Part of a small language model's weights.
Size: 22 layers, width 320, 10 heads of 32, MLP 1920 GELU, vocabulary 3214, 37.2M parameters.
Architecture: LayerNorm before each block, no position embeddings, biases, tied embeddings.
Training: a variant of Adam for these matrices, 11279 steps.
MLP neurons of a small language model. Each row is named by its layer, matrix (down: output weights) and neuron, and shows model dimensions 48-143. Each number is 128 + 24 x the weight over its row's rms, rounded and kept within 0 to 255. Numbers have three digits each.
After each neuron's rows, "fires before" lists the tokens most often just after its 100 highest values on Wikipedia text that the model never trained on.

L5.down1175:103109117126126108148143116143120119146088147135135157169176150183144099130098133165167125120117148153158083093154162115116137142141142114162103101130115136149103137108096108180132115164127134086128131107147132158144083134169109128111130133120082143131137144082138124094143134106116105127
fires before: "\n", " of", " and", " in"

L4.down76:129166106139109160110147181137150110141145146177128140141136123116108134152112098158143066106105141140134119139129114163152079110108111155157101101137095098149117137113121127118143156145156163109124074135160098156137105103162063165117126144140147168145106158140085123096128141106141137137
fires before: " to", "==", ",", " ==", "se"

L5.down1849:151144127102104158136124136129175103108114106122122120122155118117185133117118129118088119105126166118096110100132157109106126156115127136117163137120101112090082099108097146108102140156153156103133145075115115103122125142148148137148168126125109128146126093092130089132088116147129160127
fires before: " of", "w", " Ro", " and", ",", " to"

L13.down1911:158115137119142150123130162093140082159132095129154127136173133101109169130109100192155131103140122105185131117097082133094138163129152113143126168075108095101134103157151123113113153122138128109100118141177157110139141159177118118128110189126104152125148124132120143143097143156109072151
fires before: "\n", " "

L5.down651:143140141130140110145110140158157086076141123127119161180090128121106115116144109150149116140180167115072130107138165124103126130097111153069120124140135144139129121130124109143120116159090152141144123128118124119149091109123165143110132141138127153175099094104081138096146102094151089096
fires before: "qu", "id", "cept", "ality", "port", "ided"

L4.down49:163133142126098089131161105125128100141145131128155133088160139130128131170119164096103103106171129131107122154147145098219083123128131138122132125129085160139135089121175137113099152123117134115168136139124159124146096121123137189164121095113120107158118171136093139131114093079148112132
fires before: " of", "N", "on", "ial", " C"

L4.down164:115154108148131124110143080156069075101120178135155123127136101137148141162128124116119181124179133105199099098166104170119139125100169143126137129067103110186139085148115139082118140147108158143166099125144136146142126141121135126118144087090129138134094099099160170097123133149119086142
fires before: " the", "ith", "h"

L5.down1093:101114092136127138079154183119124179129142112099095124141084075098125127106130143093119133112132135111119119120111136131084120135160117179127104111108149145088110136108109106089131160122138137095070112093100108131128128132086123114125103155134152134138152140154114147089160166113132124110
fires before: "\n", " |"

L5.down120:174113096118108170129132102124158118138115137107152115083123154114125157198106123110144129142155133123156098114138153146095169132132122143126092157104169100127127116133094152129117114155117117117111169113152134106131118137150109091090140087133116151105128084163147119138104163144156149106
fires before: " |", ")", " (", " kg"

L5.down953:124134120112144136161136103119148097154147103150128076150124143124097149094129141151121119129158138124146175135122124160138113086124163106132140150126145128122104102113159102104099151118162086160141125138146131111145112181130147151135110133102078152155117129136116144093140138127100089202
fires before: " to", " the", " that", " by"

L4.down108:104116149149098136099124163115102126129180125119088126134169094109138134114136131110150112108154131178106089147096146095114175144090120139113179155151163160124113112121133127131127101149149150153108122142162097168143108155120135149100096123130091141188091142172146151165134118130108128128
fires before: " not", " be", " have", "n"

L13.down1491:093120143156072111138129156133164157168143082110158104145142126161117112112132113117166133106160121107183125113140126111139149153150113124171111136085122122137103142137128164148130094141160161115086133135171127120127126140098124128159126101114128131072174126122126154158141159129126116141
fires before: "\n", "al", "["

L5.down1753:119122145128125134097106130175113119164152107145143129153116119133186135140122103121139134170139151117183097133132116150152138140102105127140116156086126121118113076128118183169074142188140135133124144126153179149110117174133180138142130089133087098128102140180146146149137151123102130117
fires before: "\n", "=="

L5.down508:112142159139122154128106168145128117145122138149103141207144139094160135133157124108096161153100111152110112146109136089106153146139096111146114134166152116149137132133112123149115137091116165128135128100170104151120091119120085164097100100126145111145124117142140124138134103144123132097
fires before: " not", " ", "ved", "n", "ible"

L13.down280:093111097121100123132140158157117161132164135133101118142081149144109120116088193096151144139142091111126108099128148106170092139132103131100168118134142129146138138117139108133121123137112143080125121153113173134127093138108165074109135097120162102154145124108123106143108151110168144134
fires before: "\n", " Lab", "od"

L5.down862:150110145144107147129118165167086152126106140131126124122102158140140091122134128117102100120137115096120121128150091141108126127126116126128141113152126158125126134116099130096157138081132138136123093163133093136106095098166111137102134145106180147145123119109159102079084133132121113067
fires before: " Lab", " Form", " st", " |", " d", " CD"

L4.down1115:191131151103129165140079130154104156105170081115169148121113138127070161126088102127201141122099122076101130090123130094136144155099106122135112151057109122130134117148142118150149125125124106107140077139126116154149179122128145118164116132147144178104134109090116103141114127109165161154
fires before: "\n", "-", "J"

L5.down1850:131112117127117115107077161142165127100099147073121135152130133151127095163124140111132084140110126161139140137117147140132189116147098133115133126110135113137118135116124080135137098133137120095121114135156139121090128137111132090138096156111088140129150202140147112110128121121112129129
fires before: " the", " a", " his"

L5.down896:092113127135133143133138130115129113126097171124119167159162146137153127146094141124095135169119124166141142088150142151128182178122126137108118173166142132129116135118105104155129111139103085123140134139166166093146129138118108095131117154130112130169101117124146143107135143117144131129
fires before: " a", "===", "==", " well", " an", "|"

L5.down652:089104110099112090107081161103152144169132098122110155131093098148145162147121094128138146127075109133128135155097091098108096061147149109130137147142077116123170132148137151121125098152108113142141143131127102107142118105144136170083082120131117128118122099122116135113154108118142160114
fires before: "\n"

L13.down1393:136101124115142110126153085119124150153133151129113138148132162138134142147136127136092090140190127094131104143172101146127149115095146103124157112187112160119146166164101107125148115081076128121138101121114172103118099122123121072162110171131162124119133105112108144065137140151159127168
fires before: " of"

L4.down627:095184117099132156149160152131153166119115129111106166155168159150113132147101149089101088158097129129105135085138100161154161122096111120132124101105134149137142145128116128160131153134126111146100162158127111131118125103122121131144123140127135111097147115114109176093137144105152134167
fires before: " |", " the", ",", " also"